From a checkpoint of a small transformer trained on Wikipedia.
Size: 3 heads of 128, vocabulary 16384, 41.1M parameters.
Architecture: LayerNorm before each block, learned positions, biases, untied embeddings, capped logits.
MLP neurons of a small language model. Each row is named by its layer, matrix (up: input weights; down: output weights) and neuron, and shows model dimensions 48-303. Each number is 500 + 25 x the weight over its row's rms, rounded and kept within 0 to 999. Numbers have three digits each.
After each neuron's rows, "fires in" lists the words (lower case) most often at its 100 highest values on Wikipedia text that the model never trained on.

L3.up442:465485502534525511478512489447485492511515464507522476511491456457499505479525478508519491574488548448502462494490506551500451501487497506545475494496487518493524497493518489485493493494512537526497502465488539485538488513501488528474508500574537502500514495457496515484534487515486498505546494448476545473506476525519451508486504482505506496507497500472484498515546517497485496538507516501464475517528464500499520509528488489568497525486491475476492580506503499541532506493533509515492530518552531489476474513504524529536505505460490503481447573489548550536495518483485486496499506475479431491500420484494482508489457497478518490527489445467439500491517516494485487537482516514503502486507510492443462505497489499506487504513472487493442524486484507519506541479475533
L3.down442:541538503460492512508505523499484495513505500489449517452503462514523506459501488527489495489523464511478490520484482470525524530512543490443522552489464492493483500494490505494526507512474501488504481456514453500508543533476492479487496492471505504507495533488526481480514510502567525490483526479523475489497530473490529497529509538494473547498489537486491508506450484505512423468509507484526515513486541520502495464472485499447507500515523502461508513476530484447480501500515457511506481525486484501512531511529502489487510469531487494467539505502482450515503502458514495491492479473528490517479565499520509479478503516502477529472500518506497476494518502489499474533535510419519505485511501527529541476496488522535545483515541514524477476554512502470484498476522500
fires in: "such", "top", "new", "symbols"

L3.up541:469500521501443515500482493453484516504459530509470507491503463492517456511474513522492488501554425519489440523497569485500548515487512491524495504525501507508545505483474476504514506487494495577477525521475484509538472481505478503485483486511518520518432486492523512502474480495518502506508492497531519542503499460503490506491506521494496494546528495517532502479538513509527497460503501512484490510500559541493496469505529459496504467522495478509538477508513508552520510516498492528508565415498491501546517523526449503523550507473471501484475542509509512515506466470496500508474509444522528498474544494546530474507534550504495497488480485483557516509477522493524461517492514475476490525547547498485513475504478506487520517468492553483483475500459510516505467502521478
L3.down541:538513505467527491491507527514494476472490518496490485507497533511492493486511494466545511496476525524528557450522478496487457486507517487470497507484508477485483514476524549518433484483497493474529503505510509500462506553472505493540509460482483456523513543469483482504509498494504456473482518466499511491477516547492481466483485502529511500490450495455517509494476468512513503497474528532509502501503491513499500540465440529506510551504536551502458522465483473466459504520497494502499475524497487509428485490481556510525495471533472537493515495479522494474501540497554522497483497532519517517511496532461531532513491468493503500508472486503487536505542457482489510503461509494511513478433464499484485531468511486535463495495516443516522519513487495480495527484480510
fires in: "life", "world", "eventually", "money", "award", "way"

L3.up183:498493496536463512510519451488493455509518574500529538523497492482498546533505484537451477453525526488486497543462503514471561502499503503483488508524516523529476533521494488506509494476497550474563531481493506505479457545503494492511525491482505526520421529469536574506532510531545486469518491468551523497497478547463529504576504537499482493503504505479551502484558478474494541502484502499502473505480489541502512498546520522503515503494521524489506487493486496524463506508492549526493525491562474502488475536518502489570541515491516513490493493486521503498490530516497469486550499481501473456526458517502454496500483471496546508488515479497531494521494503485483515580531522525478487498560497498510501526502494484506471523508474537538483523514531510495507509486493514
L3.down183:506492550465557439458473524494495480495466449525458497509521518508515483509483514538523476465540467472493508483510454486518516508509515513508493506456512471451504476476561488498536514478510460506463488510474450516508562500481477505482474489532515508520518532501492489462482474522495535466519529512477478503504503472519508458450459520500520511480472483517485505501471444549518484507516562483480483484516500465476497527500469490517481499493510520507523457477551536481514500491500465542548492496481495504519536524532459513437497466476482442525469510506477491518511490507523526522494516497511493489498500523539488480469478527500485486527499473520484526446507501505513532481522506491499532522495467517500495495484512551531490479512523510490471502495481503500495517513530509
fires in: "such", "just", "early", "golden", "prime"

L3.up349:497508498482503471515554498503500491485471490510489529481468470471467510471526440498572512471525497476490491532472484512570481501490497577511489486537514479455528510461510472477522524513485521531525502538519477497469529485491476488483471515477447507528519516502463512501499498513486505503520524458463482496472490501517510499484504533516516513504483470488461502506507508491531457498542506475519527502490532522490537473480535519540503504533481525485493498523521468515521490506522457485480554463465489494490473497469537506542520496502461470492519509494428509515499499463481549516521504510502462482483489478526488543474556521485518484477483488461519545492532521503504490497430465502525484459486489543478502509507474487498491479460489520528470540501511535535502508449493432
L3.down349:503490506496510510479476482471520490470513486514501492490515503524545518550462528517489491481530491493515484491515503520461519504491535472501489490521481528542494484486513538481560494468475514531496443487521531503526444519522495523521525477547480514495523481488577495506490517444500458519445490542530508469528495473475489489518513487491511483464484530525494496516502512524471474496469496547509424516488481507524474502503509482497508492485546493485486484505478534521479539547487510474575466517487517479477547490487475487465513514487495500526484484495496472491468487491522454470501523510491510507533476488460506428525475477505474509498461505498504464532511509488499510500510519474511519526497495505444502498489521478508507507548518486470509494506458475452490482507466505
fires in: "according", "addition", "draft", "albums", "very", "county"

L4.up1468:565503500493493450483512502466557492501492518500543549533473479486498528512507508517491503483459506534483479488505473481508516501443516463492528532542494509487524501426483492507477507527529502553464510508514475490497478498492498460479488510557514523518494495471507523532559522495491498515517483501489470520503467499552486505480501529513524498504502496452493532430507495487483500523509487504509474518515476547501493533525512528461501522495497466469514501507513552491536529445539527495476498460500494537496478509535467492482493522484446524521487491501437474501496550562519511500557514540494520505522476460457501513498534480519480473474527481525497496519491506490453470464493531458475498507559506485528492538494513483499501552503473474482533491511502528490503504472531487
L4.down1468:493511545520484463488481529483502500514503492507554546462487479492522483543420502509468486464502520492476472560499473498482509525481506526505431508525507456530522523518502510510504563493498453500507522516486482521511531513476446540501504505463454515497493467516484504513475489483483532474481501485492456488478527523462515505513522494488495513496549527489509494504508434511460509490503507500482498543506508480505496524464510487478538513503505547495492521456484534495446517490492510493497510521526520482504555471487499520487485475515515468460499490496473527474489511487519459487519510471550545527525501473509533494518478472514500529529480453532502472528508497475490506494499495522502525491521520518512544539529501511463525497485517517510494527497515494506492502498491495
fires in: "university", "season", "job", "mathbf"

L7.up1039:519506511529483459511508446431488463475484484523501487487509503528564503509470486513501524501492506530500477498518475497490477499456501495523512490516420519493506491489519485535478457505494505472512471487508525497468489435503481528529499493502479483501497480513487514516549483482483518500532508485476471485500541531487541517474526505496514514473479501497482524456500501530492486507526517489488486506493547544504505503527492472514458478524481505498500430491490499495529469468473512500507463500473446476512441455495482500479514490545497502469538489544504524529485512481477538527459453527474480499479456520494490504504483500454504445488506481507501447604499502512515455447485500479473476515472509490506508543511496521533517506500492456500535486491489506544495500516445477
L7.down1039:468476496442517528479506498504523494493515489530565490508485477474467500482493502505530483522518497507529484490499535468500492522535520525501460461522489493556488529498507503512508527495491518493504511454471479549480478497475487478454492473492470492496490502518495491498447528443517495519479471487520475494511471519519491501515507548525518462535461483523490507529505536464502496504514462476500485459503461514494508474446546470512531484484514495517476514530480502543459528547533479495497449505512538510507574489491465522547478541501453499518492470503482459505513500520555455492534501478460510532516479496516473488525512504517496530505513461549535521447502518481467512508523534485485499503509498496513484503459523462454524503510513510526488509485516515477483479457461470
fires in: "born", "these", "candidate", "education", "past", "will"

L4.up344:520511500538493484473493477521528504498433486542529450522520513512510477485513494478509492538549513489521466527507489519512532486484486491506469472533528501499535552495525497454469515518547495451481510537485520475507486510483470531522493452503544473492498499558520496485512467491506506549479473527475457492502496510435475507495499486505494505475510483459476497499492507489441495488492533462464477543489511510500458531504489505483486484493488517525465510499508508488494488491497482525510521476512548455462510494517466510553519496502525481490506470507485518479502474457511505526474490507526485517516486501474478470504535529486543458485500523518497464529486475488455492520526512528468521428444493514505444432501481504488440524537537531491513504462516501492499488493531501
L4.down344:453448568508482494455520480528536504491535497473536529521504525502509524503472511511480510520468470455482491454498511503515470515521517525478493493518465482515518469530481453503488459481482497541507495486532494478484494469557539494475555481519536505472506488479504532473481502504497498535490525469495494497532469477582478508453535545516514489502472498520476495560510528471505501481515499538516500502504462492502524506508532514504499518491529505495489541526492517491469510489520493490472466507508470515524523471515519513479472507476532470478482489489498543518486517463474508516491495462525494506451504507458505528533509469500479528497533497477529529489476491503525501496481488465539500501484507447508525503484523504512493514431507535516475519548519513509477453527476551
fires in: "1", "2021", "2011", "yu", "recurring", "emery"

L4.up452:522509484484554547514472505469467471502488511536429459522481522492511485490430525466479516524523532465489489493530531490552485510477495496534491472539544498512481482517515510467487492487519515498515506493544497525503451499476509571514484491547471502506500538509497473492515497488500505519505482489521501524489464481502508508514502473473495502466461487480478472537442482507492501471475487516491436534524497480497521505529502491507495496468465512527556457523484545515502527551504477501499510515474466482451478453477500527504547500514468494518490493448489496482505472493536493516481501529492492523485490468486507496497518530527526514502468577469488459504484497485515531508524444476462530496541515516463500471492490468511539504528500498512524497513508519516505493485470484
L4.down452:524493476506437558527528506549460479492527521489517491493528464512512473486526489477506527509523463471475517522511527512500442491521523502471488504500482480508516524485463498474487510490518486489504466534503505499487509488515499499493483505460499483513475491497452473499452500489522487542499506467512507467489469506491541457479511519502514510558518506542529497490521499520524491540541492476481521458464481499530544502513450494458459548544489486506509507497520495515510495487486532525499500503506530543541457533486518496511496535553551521459514487479482512533436483504516562513476522535501514532495485485502505516482510553452490505453513539486485509525529484493500507506483486481545528482493506425517502505520493467444501489459508488491491488483500526414485501532490547
fires in: "left", "did", "former", "right", "no", "ten"

L4.up782:547504495469502510471517486478518497505441541458522523485479479503477472461506498563488527524470503547494512435484516465500517512521491556521490464519474499507479473530516489477489468565485490506542538532534505518540472475503522476501504503482462500530467495528506518503469503485507500490491508517515485489507454469475496499513500514493525507506475467481510509509522476506507502478493535536524514511503456483503513469477459508521502576500477469482558485504548530506497479501556542478486492467525475519482497494557534550496455505501462507482468500547497505544505481504494549506526521513518495485485529530517523495502551492538477487528532525496474542543493511477485496479510536505510494540458504490497515542498506478468522519530501496492530522531463501499500528477500467
L4.down782:457485508523491535513542475516475476498517494474499534515492527454505504482508496478511501505506521496503528513544463471461518465488504519522504498502467490479531490499536464500503503486486491467520505515479499500498504537442480496474466524480476498532479512534518495541487511464514477446543506499528471508472509523486501507450497477487510491496474519481553480506506522502458546535496503526502516516542515496511492504485474496510509493496451535518499521504473475486468483452463500519513519548486509496493470499492487462513534537508514530472474479520503508559471524484497506530486473528504523500499519491515519506477541511480507487491473494533506493503490475470483474502496423511489532504522493483514535531514415475505555462481532441493495473516501482433520549510526505
fires in: "other", "year", "years", "day", "month"

L3.up734:553500522498491533517488480503508533505496467486520483522485511510504482535522554548573452497512518519491541532498470507510505495468508538511513478501504526492464527557526517484493473468523516545505509522471526476521495512500497473490475435480537524526559515481503507463498529493494477463488478517535471498503475500497516514553507498501530498547469480519491527493535493460511487499537506478498486505524516426494507477469493446540498511459490459553481463496507505522459496506499508520495508551487450503521523480502499521470493522514493509490529464451533496509487529469493471490462505519482485478529512523517500495499532500525502498471523488493486502470520514510480575456447505516467475495518511509448501495501464522518484506486456471493521550494502507483505536497522527
L3.down734:510509505467529469486488498507498477528468533515519517481519449483565474491505463508464479498496487491488524526523494505491511521508512514515497464470532443495492481517453469519522532478454459473518462486493459569490532456507497494508498537511508508483471494491515510500487484493519544525559520435471485497510522486506523468479478522459495491504558506469525507467484475501477550476513518473470532503501498501492533513512499477492476493531519550517528466486530501492500503463488489515527531476458528483488494497515501463525515468494552456466530522486509516485534507533495544538460467505496517509461525528478522541490494498503537472520511466538518524499556503458507460562540507514448519491512477485502509504499469523528535461515544471503495518526506507480461471470520499
fires in: "year", "high", "received", "chart", "me", "years"

L7.up1207:487505509498483511516510482487518540502511479462510500476501505538546515475511468466488490509480482525524501483500497527533456506519506496499523515537514467459502522465486518485419474484493546468553488533541495447507457499478465502519527508459539477538526522468511542536478542522472528514476520513537496512492496462497486512500468518508509515483492530454519531462496487567531467494505494478469518449473514498485523505539495488462468501466484450536498499497486501518523483514484473497509526493538543508479514500491483517499479501467529523488486506501519481491504451487545510494492508491494487517547505548501469514498496465499531504536521487505499500486508530475505523509488492418501449495491492444525522532518500541509487472479487504490500528514494487467515514485547539
L7.down1207:529507461473510507505503507524517466497473499544502497554536508453497481513483492491499462436541536485480497488492533483477504497528551505481522496516512490519451491511456509523505543522473488488454526514480533496506571488492499482466536524512495517543497477516505470494507473495493486512543487505537520500492473476514513484484532514521470458518545522569472510497514595492464460491475484534483491479489471504468476472508473482512527526520525497492506526501500501494510490477467537522522537503483549483507530508468493443496501508497513471537480563499505520498466496497491521513461483515517474506468493512524497488495479481517511518446474525483493505496464459547466445452532462525501493502505537570480536487529495510483480494491495461471474508495499519483471492506495464
fires in: "two", "three", "led"

L4.up441:469505505516476442533496488503502453498447463510509510496495506528473519497458555485477496489501535511500472501483517515462546524453448486538527465486466495546489516515524495495461523393520494505494502487513464515462477527490506485482518498535500510502494558497482484472514520512510509536486501516509495518500496543475527499479501487514555490470509482482500457503512500488513508500510518470518476539515491490498463525512524487560522473480487483450528466489477467514477494559540507495479574546494530524501479476480454532473533507494515507498491491509528484541511476524509498489531497475452495468501494498504537540509447495500500547502502559468489479488521551510483515559488497507518456530507508521542444477506461506517461507500510504509530582490498476507496507478539470
L4.down441:498502487512456501462483527512491507501541523525516534515479538550569482522495503515513481507518502486469484530521508478442487534512475510477528496525501554479526532465459520534496500486501482522500474480514501453479506519514485506496504560441492492494483452508472514509495512503497475487512519503492538497486525507482495488530502488439525518501489519479516493523514536515492444550503515509461520486528473508509515480473499489437507494505518526522496507509483473453498486471486491494505502500531499480504450506521532442500461516501543511454506478522472530536444490468517567469494492525495476488494477501512521456518529486510510467474545498465507472484504500509566495451482469477526483494549484482526521496456474470447516544433485506468525467507511492452489518484483551
fires in: "show", "typic", "try", "times", "look", "match"

L3.up738:515477504532537488510485495545458492495525484495483470505496495470483522561523462511491498495519517455500528520493522548509465497504500557477548557503479504535480498483500505464482473485510508447499504452498476477509518483485502478549498490478519511511522530492431501474477469522511494472523504483502533510497486526522588497416502515510526497528483544508513480494479497474478484502511532479475481487478522520497528487499484463543510566507507472485470486508500469500525515496529491506496528501565509458508480502493487504470539527516511508519525501510519530520492534483517478499503490541476455482502498507503536517512503453482493542493473496483456433493485528507517485509453554467490470457440473482495510470506480462504490453457493522527540519482507483519503503489538538
L3.down738:498525517453509489438522506478553525512475476523496542476468521555511509505469497532512503464528518501506484545508490482486508520488521496523516473514473489475525466451502493459532537500486474525550520486504472540504517540524476521468497491542517489482514520507575502456492517533516527496475462523507489471505494478492512524595479465465545506502508428467522521501492510546518504490512499482484506528479502508475478501545484485486491478522471493490512493527475503512504461531477449511474482525468493517485519504502518508491461466486494479505471475472503500490520463515470510511516489479511500492472492453511551461513479518468503433539525476537486555483509489465536519487544482508472489521532515593506523499498495499461506507521513495482471479535468519464454527508496473
fires in: "known", "nintendo", "designed", "period"

L4.up112:469518490537490518499525483514490502507466499499456515513476504459479524507539484437479479491539505447508492514495527502513516487477497529529472488530501496523551521513545564481509464502506522489523513560507479521512488489495505492460523494436480498476518487489508513491521509493493499433490484505513538503498457481460464501482497518495458501540469478510495459495435496450554507512483495478509523483456517537498510504486517518536518535492494513495518497489497481515486559525466512475483526486511493486507499530539506559508522518536535499550498501508536455495506517485477497500488525516518476525422493525474483507496521490494500507489506515550488563487491467453535514493520530489475500477488479507502494464498502516493477486452525457486494502478484541518499513496515507
L4.down112:496476463487515560518514488476459516484500530483445521514547545495478505458554509501500539488526501503472523463533509505475519531509513469498520491495483535487523500512535488521498486488505530486474534505504524526527532524492496498520488497479501483484492540546469500486486484517531522503567498499519499484473548471457496479490495510500492485506537512520535478495525525482484573486534444489477546493496475515476508505497464488495508493531498506476490458526515517533554511474480491505491513511491498526486472494454517493520522482521541536441522491483535498490492473497466522556483488493492505501471481483509459472475519513507506497509486458509495512474513501501517491533493499498516540491540481516512500471533462513524544489513559442477479458485483515474466496476553480
fires in: "other", "prime", "there", "unknown", "with", "see"

L4.up1110:515496515503461505480500510537462482511484471520542497492482512555492519486525463504475538538507523485507538496512494505507523490515508535478477497462500501514518476469501476539534527472437495480496501496511475496496535497524476498478488562490478492517529502516475487486502473511510499529528541457496511510499513467518480499480504501494499514488490494474484486450548515504468501492533518529490535504552496531501497508536503508496505517532511533479506543510524520493487462472457530529496517470444427504482437460478515519539481518468530520442489496496520535495494482462503516468514484469502502496504497478538482496499488466514535507515493528491501506546501512469537546509475518483458457483538476463484489538498502521520526496479484500462526505531552507537501499549468496
L4.down1110:465491485449503474534483544480520494484567500522487513486493468472503514522490534500526491536476482501543469516511514479502502488489497507496456508463511536474443525471519460481520486486465508501500502500479482505522495504452481486533485506501527534482489494495502460491489507494517486521483476494492460520554503523520489510502513532513493456498533427479501477479472459483535502475524480533489486474507489493530497531535510493519497441474506515480531490474498525499490477537494486492493502487485531472516504502519479521542510499509472504495526536478515461492534514513446472519534501441480493514506535453490500512493510561493529481476495530529508457484493541477499463454547486485478528475499481510522473483491461503534465456486532496509473467534475467444486508528538517
fires in: "player", "out", "card", "new", "originally", "first"

L7.up813:510510517515512427495483537506499504510472501504500478523503471538486461477495489479521498490490527507469532408494497539489489473482488473526465489488464530491505489513539529525530504526499507478514488482489473495526446500494481488520489481543502473542523522447515471477488480491447494486530478502511528475500496475536506471495527499532533504493481538493508500495497511523547500490491484481470496480501545518506497489514497532515479477522456494514528470474504491541517500487503525464506498462479497426485474528479438522551477516452541526446470504527515538508497457509482533535506486497453486490463485476531512483462500515495498495520482477499486501498475534493512526506475496512493484496496484475516532532507484553501485474526517464467528529461494483492492499547497497
L7.down813:505491455509500509513562482460492490508511490494519532485496514481520498485511507542466469511522485461523515536474508487517500532526496530490498536496506532586464524476465457494491538501503535494521486491506465545462547463492476499486550516451494465457480509521503480497446516521513489546469511496500499508487438496481483481486492522506537517534523505528502486481532528457479532486489478519468531497514419499492557530513490508452499490508512490505510453532503493464469522501492469551513495494526527531501560522481503480533517501517496488539517515496487486499513517479518494490481500513458506545463516525494509518489482474509500529487460513529476524499458524485500473456450472504506497483479502535520482499480513461496458475499474481471476474533544478523468557469473522
fires in: "two", "an", "other", "starring"

L4.up1430:592524488529521491513559494500479485509516512498527464512497491534481491496526512509474437488517525532505493484468536502488521505472465459501509484480542503500521524542534536473501547483484513480482522531495538492500492464507493507499499449512542482532502490468554528493504495509518504513503504491502507513509491527480518504538497512458478503486479482554499469510437498517466512515499526513514484483483510472497458490540511472518521486498539490511507499501522491455521489494511534485510544544475512478507485468490543513516474493475499535540444500458502466477500498527509460496502495489517524517518480484541498497502504503494534498478513462468506492464482495511537463514531457515520534475460488484507452489502513546496527481482504523489521522513492450526499505506496480
L4.down1430:490475483451530506495463509519516518480485466499470522513516511502501522512510512520535479492550454497484497524506467497507502509532509521475492527460512505470449499503484493513532510503528526528482508551501481511488523487483468494517487495471495500499488501507459502481482475513508484548584514487517533511494518462511502476474489482536522519506513532512551513507561482507499492487488489495426530488481519493492519524522443490504473484504451500480517477534548551484512482502472506517564517462521507511515514506511517487447527538494524485441548524472483527515508497498509514513458499479489493525506545489524506442452476530466499498485510463505476513511500509481535470501479509502488509502532470519503523451499503504535511477482498475500510467483454500514505512519506473
fires in: "such", "unknown", "like"

L4.up259:530489453452474540477544489521548514497507500512526501490525507508520490489513507506500505495541515472486486471487509502525516507554538475533456512505491502489486525473506422448516496489506488473495531432535458477496528489478497502485533521528503519490491485505461491513545503530497504480509520474497485498500538489532511500493503506492487512489469516519531529497506498526503483532517517522464454498587471520492459520489485530423504484495524515457504465481514480466448484508502516510493470531462512546490532463514498526501452503458500505516467470524519511480502467463453493512497520487494493517476488516517533506503512489508490483521528549540492517483492495545515503461473471539506476533505482495501516522499498477494489498522493514488496501436525514506511507486445507
L4.down259:492469553520485498515520503532462477487505483475469507486488485510500478487500467447460538529505521483503505534508492469475527494474499541436469495542483508512485513481494475533510483513527528496521476479451512524517514525472472526556539492527453512513481516489493502535473507511491459428497491515477466486489501545516508474522510532494533473520526522517477521503484455462527478485450475499545525503515509522533531513471513461521529508521512513489459525537513520565478526484507465495508488487482497505484451498541482476519510460535523517474478509487478480519518516480534494470550485483492534508493510488461510544471522520465515510466476470501522484492544462514508534531559518474496502495485476507483531483525511485505477501565506483494473521527530500478493510462528496
fires in: "father", "son", "investment", "group", "country", "family"

L3.up577:525509525510503479539487488526499523484503499500546474487515486518559485484461463495528493539508487487503489455519492486456489513484500524522507511508478508479571501489531449566466471505479536529494498491509452531530428485503489510509520519512504511479499506554461461504498509509505508515486497491501475514502529500455524512458493485510472493502441493534515532443493509464539499477511530484489481506500460507497488538466548481528497489510494475514503456512501496510497459524475500499490501529477486497519511490514491525501520487537436496486487555506521533532503487481494497496487482477517447515495509466506487519501525531484508532507516538520495491502487505474501479502501528463489490488505483488441470527509473514529484441500515528498462499485531456490507512543504543
L3.down577:468501599487495513490482557522491472522487519504482518506489471509482535514519528497468480479489533509489515478514504491553521483520499533480520489522477477532490514463481496469534491520492521503529480467514523489471531509480491486545552489491459491534449479523504514503470515465491487481511511497505484490493451513511516486472538478478512508508518524439508506532512473516503442539507472468531507493519521505538528427449462471499534573553492535480490524506489503475520516466510487497515525493528479530551508496514502441519478519520484481485446515492517491517516490511513517515462525533507488507515492547468523491520482484513505489489495477509537536476508471523501530516480505474530482474537468462503513481462525472461527487501478499529499506488482561464522495455477474
fires in: "her", "his", "he", "there", "having", "responsible"

L7.up1342:522443511514505487468483571536496527521486579494510475491511470520513515469501465487487506474513511520516511489499509514490532509540512504493472518496498517512509483502505558581532497511510482528490514514549497469530489479507483473515473488514510497484448499448492502487475492505492508485504503457504487495524490469541480491466512485504444530487508475494480503484483535502482481515535522517475504534511519503487482482488483490524490558498489479492480472470495492472515498498495535507499510563511502456490471510522528489500556494458426511508546517504518545499500499496529508521457459474485486488499428473496551492514455501487501515544492529518496503525482521484517537491493481532459460509504505514475492449504519501523498511460455505482517526482494517553493511499482502
L7.down1342:456555553494440501525500469484486484511556455475500527523500491490502512523515483514484531500435484478472494518474526504477482551480494464484471502530454497462492479480506492457501489476509494466505514530452491487486505543494458479525489501481517519539489506528496485503563537504537490515491508523481506503518498502516470541508497499517478514500502495490487506514529508515515470515518462530541513470501481505509532527542557496493486493495491527511512508485474485539486529512479469510475510526506437492500550508524505497499431492482539525502470509469488464478498507465463501498534493494496559483489499474478483516523558501500474496500562491511561504502498475540463480501482511478524519490466485559495510544525510515496460491495500482523475489521505484446472520476512515
fires in: "out", "shares", "holbein"

L4.up913:487479514482488483484475511483519484503450489546520537480467527510466540498530489497519494419523480464507512520491500516459500497534530495499523491482526501492537483482491520462494503493454502514511469541464478514496511560483470460488469497494475516496501489475473504484515517480508502549522515528520490531506538511576481509504500507488522501474486498480489481507511528508486489533496513521513466460504486474498506525545504490480484525498504466491476529512511501520493511498528535470534526466429463504504557490553506478489535494542516503481446477503476482513494491522474550531452528523484493514531477533496407499498474519520509514506488506499470527531484523492546498507495480498528477526467514465536504466498490515474481497507490547486463501499549473481506485511545513
L4.down913:540557465499528500527537471523478501493517456469458525543523500470495509499502518463509504459493512518514496444474491470523492514522513540509494528504512527503511479514518470461513535531541546479486501465500487484548517468459548513476523477522516461505464529485490494524509498480480495466491513500478520505463490491448525476472520492516460480510512496449562504494493502512512515452464502497538538496498507436506464515507488501519474512518499521504525497502502489509497493489506473509493490496480510495510483510485477464487455444501534464502505539482486517488514519508463512519478475504528485516495476466504536515524485465491517548455532472510526485522501451460466499519532479530503522492506528524463513495529481481485552487486502444505522499510513460480515497502498505
fires in: "there", "day", "notable", "her"